{
  "num_hidden_layers": 8,
  "hidden_size": 896,
  "num_attention_heads": 14,
  "num_key_value_heads": 7,
  "head_dim": 64,
  "intermediate_size": 5376,
  "vocab_size": 16384,
  "hidden_act": "swiglu",
  "norm": "rmsnorm",
  "norm_place": "pre",
  "norm_eps": 1e-05,
  "positions": "rope",
  "rope_theta": 100000.0,
  "rope_fraction": 1.0,
  "qk_norm": false,
  "attn_scale": 0.125,
  "bias": "none",
  "tie_word_embeddings": true,
  "parallel_block": false,
  "init": "uniform",
  "init_std_qkv": 0.0237,
  "init_std_o": 0.0,
  "init_std_up": 0.0237,
  "init_std_down": 0.0,
  "optimizer": "adamw",
  "learning_rate": 0.000322,
  "lr_mult_up": 0.984,
  "beta1": 0.9,
  "beta2": 0.99,
  "lr_head": 0.00291,
  "max_grad_norm": 1.0,
  "warmup_steps": 237,
  "schedule": "wsd",
  "decay_fraction": 0.812,
  "decay_shape": "linear",
  "final_lr_fraction": 0.02,
  "batch_tokens": 65536,
  "max_seq_len": 1024,
  "doc_mask": true,
  "train_tokens": 1003000000,
  "max_steps": 15305,
  "dataset": "wikipedia_en"
}
MLP neurons of a small language model. Each row is named by its layer, matrix (gate and up: input weights) and neuron, and shows model dimensions 298-361. Each number is 200 + 30 x the weight over its row's rms, rounded and kept within 0 to 999. A neuron's up and down rows have the sign that makes its largest values positive.
A block is one neuron, or neurons of one layer that tend to fire together. Before each block is what it responds to, as a language model described it from the Wikipedia text at the highest values.

Mid-word subword pieces. Second or middle word-piece tokens following a short opening piece such as Ab, Ad, Am or al, mostly in foreign names and rare words (Bed-ou-in, Ab-der-razak, Ol-opat-ad-ine).
L3.gate562,227,212,150,236,166,191,177,185,238,273,179,151,179,164,225,204,196,204,187,215,174,161,218,165,222,254,180,220,204,250,216,154,160,224,224,180,204,226,215,236,218,214,121,173,174,162,201,164,126,211,227,182,163,178,198,213,156,192,229,195,204,243,216,219
L3.up562,196,228,243,205,167,208,196,223,210,191,181,188,139,184,195,241,175,212,184,170,216,259,137,209,167,216,196,196,217,247,186,168,221,205,212,185,164,212,209,214,191,206,235,154,138,175,244,221,226,180,217,174,214,194,185,147,200,206,242,184,191,174,176,206
L3.gate927,177,242,209,187,176,173,224,203,237,226,191,161,193,195,208,197,207,193,270,232,199,182,150,210,225,202,252,213,215,253,205,205,208,204,160,205,163,191,244,177,189,198,180,176,212,157,213,270,172,197,141,191,171,181,211,200,176,238,208,177,210,210,193,214
L3.up927,226,236,152,224,228,204,175,177,190,197,140,177,206,175,225,188,172,143,136,180,193,177,219,157,205,159,218,191,212,250,189,147,221,230,180,205,159,233,183,178,188,228,202,188,243,175,146,207,247,188,203,200,163,231,224,235,217,171,202,235,227,201,224,174
L3.gate1370,242,268,213,166,263,241,196,235,243,177,147,153,232,244,193,195,220,195,190,168,240,195,159,171,245,192,210,257,192,193,154,206,216,254,197,154,230,233,250,163,187,193,215,185,195,196,223,195,243,223,216,197,142,168,236,192,203,184,235,214,256,237,216,215
L3.up1370,213,186,160,236,213,204,258,207,183,252,145,175,172,176,210,194,231,204,224,214,276,213,204,239,197,226,129,164,204,218,209,229,243,201,127,205,194,261,142,200,240,206,216,193,182,227,197,258,159,216,248,196,194,201,133,209,205,184,239,212,205,216,244,169
L3.gate1387,143,244,212,153,232,243,201,235,191,238,204,200,214,200,224,233,182,191,215,185,208,198,150,231,202,244,211,192,193,208,195,231,174,202,192,205,260,205,244,212,184,228,215,226,171,174,242,217,182,241,196,234,132,197,215,184,213,199,232,201,248,184,224,178
L3.up1387,183,175,191,271,176,230,166,169,173,132,231,217,199,163,189,164,221,254,233,179,176,230,176,180,241,238,193,159,194,168,183,191,181,245,211,199,193,182,199,139,186,174,181,211,187,232,186,207,144,198,213,210,219,214,189,177,211,165,250,160,166,204,255,169
L3.gate1397,176,200,200,224,152,189,213,166,214,206,237,199,184,215,221,204,172,230,226,185,208,210,184,225,206,182,212,156,248,208,216,167,139,175,213,208,227,229,167,176,236,224,196,267,198,224,197,231,194,164,185,250,176,219,240,191,196,204,189,206,273,208,249,156
L3.up1397,172,167,219,201,216,195,190,243,196,263,139,217,206,176,183,229,232,176,168,189,204,149,199,193,244,199,188,166,164,244,186,219,189,116,211,257,178,178,205,250,187,158,191,191,206,230,179,199,215,130,228,180,197,274,166,157,192,237,168,243,188,262,270,233
L3.gate1473,171,179,214,209,249,207,185,106,173,172,173,152,187,215,163,225,183,249,184,177,201,195,180,180,227,183,182,161,214,192,228,258,229,238,216,209,235,215,206,176,219,198,195,231,163,186,191,238,178,237,181,171,165,196,219,215,239,185,235,179,200,201,219,236
L3.up1473,205,181,188,210,152,209,207,243,245,198,251,191,159,216,230,230,244,177,225,201,225,247,232,227,216,211,259,216,233,213,221,239,165,203,169,231,194,207,203,247,198,181,143,231,204,227,183,214,217,161,207,155,158,234,238,135,161,176,252,204,216,183,197,164
L3.gate1940,217,220,241,238,216,217,190,192,195,233,127,239,191,232,178,237,229,171,210,198,234,268,199,166,202,171,245,227,175,189,224,164,164,172,181,233,185,253,217,154,249,252,144,172,183,200,216,183,162,158,157,191,150,150,245,185,173,209,186,250,223,137,187,230
L3.up1940,217,158,198,189,200,212,198,213,219,176,233,199,158,195,211,203,220,199,273,182,228,209,186,184,182,205,222,202,260,205,168,271,166,202,199,225,189,227,199,256,225,236,138,196,160,138,176,194,158,158,200,224,176,195,238,168,229,183,196,158,224,213,198,164
L3.gate2105,205,174,169,140,215,122,198,283,195,146,159,194,203,193,183,232,229,137,211,249,242,207,200,196,136,215,220,204,205,172,172,211,183,165,192,216,179,242,227,253,183,219,197,249,183,161,237,210,154,252,205,186,199,207,228,186,217,215,183,193,168,211,183,265
L3.up2105,218,195,208,161,217,209,193,205,193,226,197,231,223,206,201,198,163,234,206,196,175,248,183,229,173,217,192,144,278,196,206,178,242,191,221,130,193,118,140,180,229,176,235,221,223,169,236,199,202,160,218,211,218,214,257,212,205,172,236,239,216,212,171,234
L3.gate2109,214,227,180,207,238,192,177,261,169,187,245,228,204,157,198,177,162,152,190,217,197,246,150,204,232,210,179,235,233,241,222,215,210,188,225,175,235,195,182,165,200,195,171,244,179,192,135,204,232,229,195,130,202,190,195,173,222,208,219,181,174,210,216,190
L3.up2109,209,165,199,223,182,230,202,231,197,173,197,227,189,219,162,209,219,208,179,235,158,186,156,179,186,208,274,219,156,162,220,163,178,203,170,185,177,146,175,187,216,209,170,214,172,240,175,146,227,192,177,231,201,162,227,233,124,208,193,183,138,136,168,151
L3.gate2153,196,219,170,222,233,210,225,190,273,206,211,199,235,220,237,213,211,199,177,215,199,206,223,256,230,259,185,214,190,217,184,170,240,211,232,224,189,174,186,185,213,222,144,227,174,185,229,211,109,164,214,241,165,191,215,137,180,197,208,211,181,212,263,201
L3.up2153,191,192,210,163,202,186,211,199,180,182,197,182,203,176,200,168,232,158,231,200,167,174,177,200,184,172,195,225,187,123,200,239,156,181,212,213,159,196,238,224,177,205,199,290,215,231,175,156,206,203,217,245,222,180,244,217,224,182,231,226,243,204,224,198
L3.gate2471,203,218,213,212,211,193,227,253,207,169,209,242,219,193,249,163,203,249,187,225,175,185,229,259,233,208,230,201,156,171,219,247,169,179,205,146,191,178,218,154,191,206,200,203,228,207,223,219,168,184,283,214,220,211,215,218,222,264,138,161,205,183,187,199
L3.up2471,212,191,153,199,180,190,176,174,244,261,230,173,207,264,202,143,178,220,229,164,164,200,215,156,260,214,220,182,208,208,184,174,212,189,163,220,213,181,272,202,183,184,182,211,198,180,160,149,225,191,182,187,115,265,188,205,194,187,215,197,142,154,208,182
L3.gate2567,134,216,163,164,172,161,180,217,226,206,205,162,192,163,208,167,183,190,187,228,210,249,241,246,279,221,208,184,160,225,166,205,197,205,212,165,250,148,157,200,205,210,217,161,222,212,253,234,164,182,175,201,216,151,229,203,180,143,195,194,179,152,156,218
L3.up2567,186,254,141,222,222,215,124,237,201,215,219,194,202,206,200,205,186,227,151,241,189,200,166,224,228,163,174,218,203,183,194,254,168,164,235,172,251,191,209,218,253,182,232,255,237,194,207,220,192,190,168,171,173,195,237,207,231,179,163,217,182,219,242,186
L3.gate2794,189,243,206,202,210,168,194,193,217,196,231,181,210,198,191,268,228,230,174,186,184,200,196,173,186,189,247,242,210,180,209,250,263,224,143,220,173,242,262,179,120,174,172,197,185,221,221,257,182,196,203,193,170,208,172,213,160,213,233,222,167,187,240,167
L3.up2794,149,217,216,162,204,175,182,210,272,184,173,214,146,169,176,182,191,206,247,237,201,192,181,243,167,189,242,172,197,166,177,202,191,151,181,199,204,210,217,232,156,223,236,243,181,248,184,135,197,195,178,185,169,214,201,181,222,207,209,205,182,250,214,193
L3.gate3266,165,228,165,200,233,217,210,231,210,229,220,171,221,190,275,173,178,133,191,224,166,208,161,237,215,187,212,165,191,158,239,180,177,232,210,181,221,178,211,203,204,263,197,159,189,240,193,219,189,180,205,223,224,259,250,187,216,168,217,112,163,232,217,211
L3.up3266,176,125,177,157,191,167,246,208,204,147,206,194,213,169,156,191,171,192,196,187,174,158,229,215,219,276,203,143,179,203,146,183,165,152,257,173,190,187,142,185,175,181,163,220,221,174,135,195,206,230,201,224,202,251,226,262,255,139,265,157,206,222,256,193
L3.gate4415,202,225,199,197,216,195,190,213,174,187,162,236,208,202,229,191,227,162,227,223,143,181,160,204,225,240,205,155,229,226,249,221,200,186,198,214,160,253,250,167,235,242,233,226,171,207,165,223,185,178,167,191,160,237,223,258,215,198,169,209,176,189,223,203
L3.up4415,170,225,208,183,241,213,180,248,229,225,202,206,153,199,134,156,214,211,173,243,210,231,172,227,241,200,236,205,116,250,222,172,227,181,197,209,197,213,249,205,207,206,145,232,238,181,231,220,197,258,160,183,192,200,200,182,175,181,194,213,287,204,209,181
L3.gate4970,154,178,222,207,178,213,214,183,178,176,171,201,236,169,200,202,200,238,172,178,234,226,184,230,224,135,179,233,169,170,177,190,159,244,224,199,201,194,194,161,186,213,216,202,190,226,193,152,193,168,152,212,212,192,191,171,215,207,281,215,169,218,185,248
L3.up4970,203,195,183,221,226,211,160,195,161,203,220,133,202,197,175,211,239,235,191,162,219,222,145,193,206,192,171,160,233,201,225,221,170,215,269,223,255,138,167,189,182,214,205,161,189,182,172,226,230,208,195,192,214,189,204,166,215,192,191,211,151,258,222,222

Mid-name word fragments. Middle pieces of multi-token proper names, mostly Arabic or Turkish names in sports and election tables (Ab-der-razak, Dem-ir, Ud-din), plus table pipes and initials.
L4.gate1801,184,211,143,117,166,161,224,195,216,187,225,187,171,169,170,207,224,145,205,192,192,273,228,190,244,215,195,155,176,223,200,218,200,156,197,190,208,147,156,265,186,237,100,182,195,212,218,212,229,194,186,193,230,155,222,249,173,206,216,211,183,209,175,183
L4.up1801,210,200,235,206,197,165,210,206,236,183,243,201,195,261,237,234,188,271,210,202,212,181,172,210,247,160,267,214,212,201,171,203,143,245,239,197,230,196,171,181,217,252,188,206,214,192,217,197,215,213,195,157,125,153,232,259,208,207,235,181,191,212,196,278
L4.gate2616,248,215,195,269,173,196,174,179,245,201,138,235,190,208,238,263,217,200,205,180,190,159,184,225,224,210,207,213,223,177,180,166,242,195,269,207,183,210,162,198,219,203,177,236,184,202,191,220,218,148,171,208,179,248,210,211,187,220,213,193,210,208,170,223
L4.up2616,127,200,215,225,174,194,215,224,186,224,147,207,198,224,146,177,163,140,180,203,170,194,160,242,238,175,236,234,165,242,194,187,241,223,205,201,175,206,128,186,224,203,170,142,176,190,204,267,219,234,196,193,234,217,206,178,178,240,184,240,241,200,180,230
L4.gate2855,196,178,145,192,171,218,199,168,178,200,170,201,160,151,184,184,200,158,213,179,214,217,212,205,215,207,222,177,257,263,153,203,149,167,219,194,227,177,204,210,224,280,159,203,190,192,145,233,177,272,204,239,196,180,209,244,253,156,225,214,129,204,207,196
L4.up2855,164,190,236,175,211,220,233,234,259,164,202,225,232,222,154,219,169,200,162,157,161,257,230,238,220,209,234,186,230,209,190,151,175,205,218,190,181,216,206,207,228,238,183,202,199,175,214,174,222,190,212,246,180,163,178,266,208,203,211,210,198,233,211,191
L4.gate4426,200,270,200,170,207,213,160,209,231,201,206,212,234,185,202,184,219,191,220,182,181,202,157,194,234,203,169,171,189,217,195,200,242,215,178,186,205,202,209,160,244,170,184,168,188,278,196,191,195,185,157,238,160,138,208,225,143,151,229,208,194,198,201,184
L4.up4426,205,179,192,148,177,196,197,202,223,163,231,231,212,170,237,210,253,208,173,230,223,262,174,198,218,202,169,139,162,209,203,196,188,178,189,199,199,209,223,148,168,176,218,238,225,211,201,213,179,191,199,225,226,181,194,196,215,209,226,230,200,206,188,227

Units after numbers. Unit or count nouns right after a numeral, mostly measures and time spans, as in 40 km, two weeks later, 4000 kilograms, 30 seats, 5000 BC.
L4.gate2381,237,200,258,205,146,161,185,227,275,181,215,147,186,205,153,185,158,200,199,173,267,166,143,191,152,198,237,199,214,240,177,212,219,216,211,223,207,232,185,179,222,194,257,210,177,290,208,223,186,238,197,211,165,200,223,143,183,228,211,201,198,249,206,244
L4.up2381,177,188,211,198,197,154,180,167,229,181,143,253,150,246,196,229,239,214,153,238,199,237,226,230,181,210,225,185,210,182,168,216,149,230,235,264,196,206,240,197,185,216,198,255,180,237,179,235,155,158,244,214,212,200,206,207,141,205,180,249,130,154,247,198
L4.gate3403,209,197,255,191,222,151,186,211,210,159,186,189,151,160,242,161,185,178,193,238,225,217,202,270,217,183,231,194,245,234,250,189,203,171,264,217,190,230,212,250,206,216,195,227,204,227,223,245,183,240,177,187,194,186,211,190,194,197,243,271,198,202,247,187
L4.up3403,208,208,237,259,219,176,149,245,246,246,218,152,173,187,200,179,236,164,269,206,191,203,229,205,154,212,258,181,220,208,209,141,224,224,224,183,139,186,182,261,221,224,251,203,205,194,247,219,202,150,226,146,213,231,221,179,221,181,240,182,216,194,241,215
L4.gate4349,159,157,218,228,191,195,146,215,208,193,213,237,137,163,218,188,260,193,268,188,222,202,205,209,211,175,226,167,231,238,227,189,169,173,223,214,131,208,219,179,205,206,162,236,205,205,215,213,139,228,208,227,227,244,219,215,186,166,189,223,221,231,257,204
L4.up4349,191,249,271,194,169,227,147,194,212,187,170,187,199,221,184,195,166,179,176,216,176,203,240,223,221,206,208,181,184,208,214,222,150,183,188,223,202,161,191,236,203,172,150,225,196,220,192,214,172,189,194,226,174,245,202,171,157,211,174,167,154,223,177,223
L4.gate5211,201,241,183,198,219,225,249,231,214,156,199,266,180,209,166,147,171,161,161,186,205,230,226,235,223,201,274,199,200,190,215,217,184,188,199,189,162,199,232,221,166,228,183,233,179,203,215,192,202,283,173,195,237,173,222,199,253,179,188,258,198,225,243,215
L4.up5211,176,158,216,190,267,194,192,218,118,224,175,164,172,183,280,161,193,171,214,159,153,217,201,194,184,184,201,188,180,203,225,162,170,228,200,190,153,266,221,192,240,168,236,191,192,243,178,172,236,147,202,227,174,148,192,240,168,225,196,188,233,250,243,256

Mid-word name fragments. Middle subword pieces inside rare, multi-token words, mostly foreign or unusual proper names, such as Ris-k-ie, Lap-ent-ti, Bed-ou-in, and the ent in ornamentation.
L2.gate3597,166,244,139,217,218,197,177,190,189,180,191,207,239,194,219,265,209,190,221,169,213,137,217,224,207,196,223,213,219,214,182,176,141,215,179,215,207,211,214,153,175,177,196,158,165,185,189,162,258,204,188,197,175,187,218,205,221,189,170,201,214,223,208,242
L2.up3597,194,220,255,203,243,239,207,118,202,264,196,175,217,215,188,235,216,188,179,162,166,221,192,188,214,124,169,187,188,215,208,180,221,215,141,204,241,223,183,153,188,207,203,176,176,209,166,219,216,216,184,195,257,205,176,184,173,254,207,199,199,180,218,234

Units after numbers. Measurement unit tokens right after a number, such as m, mm, °C, cm, meters, in sizes, elevations and temperatures; weak elsewhere.
L3.gate69,201,188,183,220,199,180,224,202,205,238,160,139,158,173,213,164,243,207,207,254,193,173,238,211,196,172,260,186,179,208,153,201,163,208,200,175,184,189,222,153,184,230,182,181,181,179,166,205,246,228,179,194,199,194,222,184,228,202,230,207,201,244,207,209
L3.up69,211,197,215,236,201,189,172,232,203,193,263,221,130,165,201,199,221,141,179,218,212,236,228,238,235,237,206,231,228,160,215,226,194,224,208,102,198,189,184,205,180,140,208,224,203,216,196,220,214,167,207,234,218,188,169,138,190,146,251,272,186,220,227,200
L3.gate604,186,224,184,275,240,196,210,180,228,242,182,267,224,230,169,196,193,209,217,184,193,190,202,213,179,182,181,250,214,202,229,211,196,215,196,204,144,177,186,178,228,176,244,240,159,174,232,173,202,216,144,172,211,159,227,202,192,216,218,216,164,185,236,173
L3.up604,212,216,197,203,169,182,145,212,242,229,206,268,220,216,214,237,189,141,226,241,133,215,161,198,180,190,255,198,182,209,155,214,194,232,212,177,224,193,231,226,197,241,199,227,201,135,207,231,173,216,195,203,215,171,168,192,192,194,202,180,193,215,264,220
L3.gate740,224,231,236,201,186,203,189,173,180,170,182,159,256,165,274,176,169,232,228,222,227,235,192,208,216,220,180,164,234,172,235,208,276,227,225,195,167,186,210,208,242,235,236,213,224,225,229,186,229,243,195,211,243,198,212,177,179,243,152,199,224,196,207,245
L3.up740,188,239,205,207,199,254,205,190,187,248,177,169,188,205,169,105,269,172,151,267,209,221,196,167,192,195,209,222,197,162,196,239,208,146,175,217,226,196,125,235,242,202,169,182,224,219,156,198,183,134,181,201,170,145,189,162,213,164,254,218,246,214,189,222
L3.gate926,153,219,176,232,229,141,177,180,173,289,185,194,212,251,174,235,212,181,192,202,178,218,178,146,228,231,210,239,168,220,212,156,231,167,174,210,198,195,168,223,189,196,168,170,227,208,169,167,174,149,152,204,169,213,212,175,180,210,218,156,222,164,171,186
L3.up926,158,221,201,229,160,175,205,181,204,234,164,184,135,220,234,209,201,151,180,153,238,242,205,188,173,163,161,176,209,221,191,164,213,206,193,170,208,202,224,245,255,141,169,169,231,248,208,124,127,230,215,196,145,248,224,185,193,158,210,228,263,222,212,168
L3.gate983,203,175,212,169,196,190,218,220,196,167,172,159,232,240,195,184,163,189,134,197,164,230,238,207,143,157,220,238,216,272,180,167,135,197,213,179,239,175,214,173,196,260,170,145,236,228,207,261,206,165,195,177,137,192,212,238,181,234,200,236,168,182,228,254
L3.up983,157,199,186,220,196,222,184,214,192,137,189,165,226,239,184,184,212,200,213,190,157,174,188,229,227,161,215,214,215,229,184,189,167,199,209,256,188,243,223,211,223,219,196,187,174,195,174,167,204,212,175,180,203,156,221,205,196,236,190,182,252,188,216,170
L3.gate1467,178,172,173,214,145,185,175,191,229,174,167,190,175,230,195,155,188,185,178,283,203,209,224,177,207,236,231,230,173,199,167,225,171,217,195,208,180,194,217,183,221,219,175,227,182,246,214,264,220,188,189,239,182,250,234,241,251,174,206,196,162,170,194,212
L3.up1467,252,152,195,230,214,185,228,181,174,124,233,245,163,191,153,145,190,214,226,154,194,166,220,197,223,248,177,208,203,250,154,194,208,211,205,228,231,191,232,226,190,208,232,217,180,187,177,247,173,213,229,186,217,193,149,203,189,209,239,230,183,262,193,236
L3.gate1817,174,200,250,236,158,235,182,222,193,191,169,214,194,196,187,215,212,234,197,221,246,232,149,178,219,236,228,235,151,179,203,203,171,251,166,220,259,232,174,163,135,158,211,190,161,223,222,172,184,186,200,245,260,143,223,239,202,177,168,218,251,197,216,207
L3.up1817,175,196,221,169,183,199,218,170,186,200,223,221,191,271,153,187,240,155,166,164,226,194,194,171,187,167,184,227,159,215,222,267,223,172,236,233,215,216,225,203,234,229,178,254,217,175,218,158,205,166,216,181,233,228,270,213,163,178,157,271,230,234,225,201
L3.gate1884,181,231,228,161,212,214,195,155,244,152,205,172,194,217,228,190,254,170,163,211,165,203,217,173,185,158,249,215,166,211,203,107,128,224,197,173,189,226,219,242,179,193,114,163,193,245,153,186,136,198,175,204,168,157,201,201,176,227,199,194,191,218,219,246
L3.up1884,156,191,206,216,193,209,172,203,186,204,119,204,202,129,145,191,173,167,255,219,236,201,220,180,221,153,188,182,217,151,183,202,210,191,176,167,218,227,251,186,168,185,208,233,179,186,212,169,153,137,201,261,226,193,218,208,146,202,237,207,156,221,225,171
L3.gate2041,189,234,218,240,171,167,238,212,196,246,195,147,152,185,197,259,181,206,192,195,161,239,201,248,163,178,252,213,202,276,202,190,180,195,261,230,218,166,196,185,240,169,175,206,179,237,233,221,199,230,219,211,179,197,200,210,143,241,243,230,201,203,182,223
L3.up2041,174,168,199,156,172,220,197,242,196,188,211,145,212,167,187,206,224,218,211,247,213,192,259,139,264,226,193,225,163,188,178,203,192,215,218,196,233,233,253,154,208,220,153,215,165,211,176,218,164,202,185,224,199,199,246,219,169,209,193,251,202,206,247,142
L3.gate2076,185,195,138,191,181,181,235,215,240,215,203,188,193,201,200,204,240,209,157,178,193,174,197,173,233,192,186,248,220,208,201,275,241,196,126,240,133,210,194,218,217,167,158,171,195,198,219,202,188,236,141,169,148,195,225,174,209,225,247,203,197,193,242,165
L3.up2076,158,211,208,235,146,200,211,230,152,271,209,256,192,205,189,209,240,259,246,161,181,220,193,194,195,190,280,219,202,180,236,224,192,179,160,165,211,166,146,188,194,157,227,184,240,241,216,222,215,182,128,222,224,174,203,266,194,203,168,210,204,193,226,187
L3.gate2164,212,179,232,225,261,204,159,202,227,226,199,189,209,212,187,203,223,187,149,175,152,191,242,202,190,224,190,215,185,226,144,155,222,199,197,200,209,184,187,185,188,210,234,182,183,235,223,219,191,151,180,193,155,217,199,170,180,174,217,169,212,164,194,177
L3.up2164,173,210,183,249,189,151,258,223,230,258,192,177,166,143,206,176,170,205,167,228,220,203,171,233,166,201,198,225,255,181,170,204,130,235,189,288,205,201,184,182,187,162,205,229,228,248,193,173,211,198,238,163,182,242,203,200,263,192,130,210,181,153,194,204
L3.gate3320,148,210,193,203,188,182,179,170,221,217,213,171,204,157,170,235,173,212,195,187,196,191,206,157,208,204,217,221,173,238,184,197,206,257,234,199,230,173,220,189,238,164,160,192,205,217,212,176,154,165,211,190,216,178,163,204,207,199,189,264,213,186,239,214
L3.up3320,254,199,246,175,179,231,110,190,227,196,158,213,203,205,146,231,206,170,200,200,200,169,189,234,194,230,180,202,188,157,190,167,181,213,190,175,187,194,158,220,206,150,118,176,163,145,276,178,212,162,227,209,270,249,234,239,185,218,257,233,120,148,234,245
L3.gate3414,187,201,198,185,238,265,199,257,211,178,164,219,136,200,197,173,206,187,211,199,187,202,212,174,235,186,196,228,178,263,236,163,174,121,184,167,167,259,222,223,176,207,198,187,176,229,210,169,170,166,244,209,217,151,243,215,188,199,187,213,191,195,198,176
L3.up3414,149,242,244,219,201,181,182,244,182,230,205,182,218,161,217,175,218,190,193,213,170,161,200,237,155,168,237,198,185,231,212,237,151,185,209,207,193,160,210,202,210,213,182,202,173,176,210,241,213,155,193,210,178,200,195,197,232,229,170,224,196,199,121,203
L3.gate3576,226,189,156,169,224,223,168,213,204,216,157,193,190,158,214,173,173,209,166,161,165,193,201,205,190,201,229,245,150,208,191,173,182,222,182,176,204,165,193,218,238,204,178,222,173,230,193,162,132,207,221,195,212,221,264,205,183,258,207,266,204,242,196,227
L3.up3576,226,209,213,172,206,169,137,178,212,235,178,178,227,155,188,202,230,214,191,201,194,154,189,179,193,209,217,241,180,183,226,225,225,218,195,220,204,223,247,165,225,251,196,181,197,188,226,211,171,198,243,250,185,173,233,244,196,171,219,165,222,203,176,165
L3.gate4898,191,227,163,172,250,207,225,172,239,190,220,218,162,134,201,228,192,257,188,237,245,145,214,230,200,156,266,235,215,235,226,204,159,193,251,272,174,191,207,170,224,210,203,199,161,236,230,183,187,260,179,166,174,194,222,189,186,193,176,240,204,207,160,178
L3.up4898,202,231,186,196,207,170,181,159,234,160,219,182,211,211,237,191,194,192,186,190,186,186,140,173,165,237,191,170,233,171,218,212,272,188,167,222,182,220,214,234,243,198,195,205,174,217,236,229,167,239,177,202,214,234,168,249,225,198,227,175,191,226,168,259
L3.gate5135,220,236,224,177,189,282,236,204,197,227,197,174,185,191,177,192,183,194,207,149,184,205,196,199,172,199,266,180,194,162,240,204,187,229,209,157,151,228,234,212,221,210,214,160,224,190,152,239,168,208,174,188,203,239,186,194,211,194,208,193,223,190,213,164
L3.up5135,202,191,203,168,234,160,186,171,191,186,256,197,168,203,204,225,233,148,200,196,162,206,219,159,190,286,205,268,191,232,168,227,188,199,200,201,158,160,166,195,199,230,200,179,226,209,145,157,217,221,202,163,147,182,203,170,172,174,219,214,157,212,194,234

Measurement unit after number. Unit abbreviations right after a number, mostly mm, m and km (60 mm, 427 m), plus weaker cases of month names or final digits after a number.
L2.gate4483,144,155,168,141,212,166,184,192,253,225,199,182,240,153,221,187,224,132,227,173,188,166,226,185,184,216,229,220,139,180,150,289,163,245,236,230,239,180,176,233,168,144,225,210,210,229,202,253,260,231,191,203,205,152,232,229,157,171,141,260,191,181,198,216
L2.up4483,180,147,204,215,198,198,174,217,130,204,158,154,226,187,183,168,166,179,230,202,153,193,229,205,169,216,164,218,133,184,218,264,215,255,127,196,173,184,196,254,208,146,210,197,240,240,142,253,205,205,183,208,248,204,170,270,178,148,154,203,165,210,211,232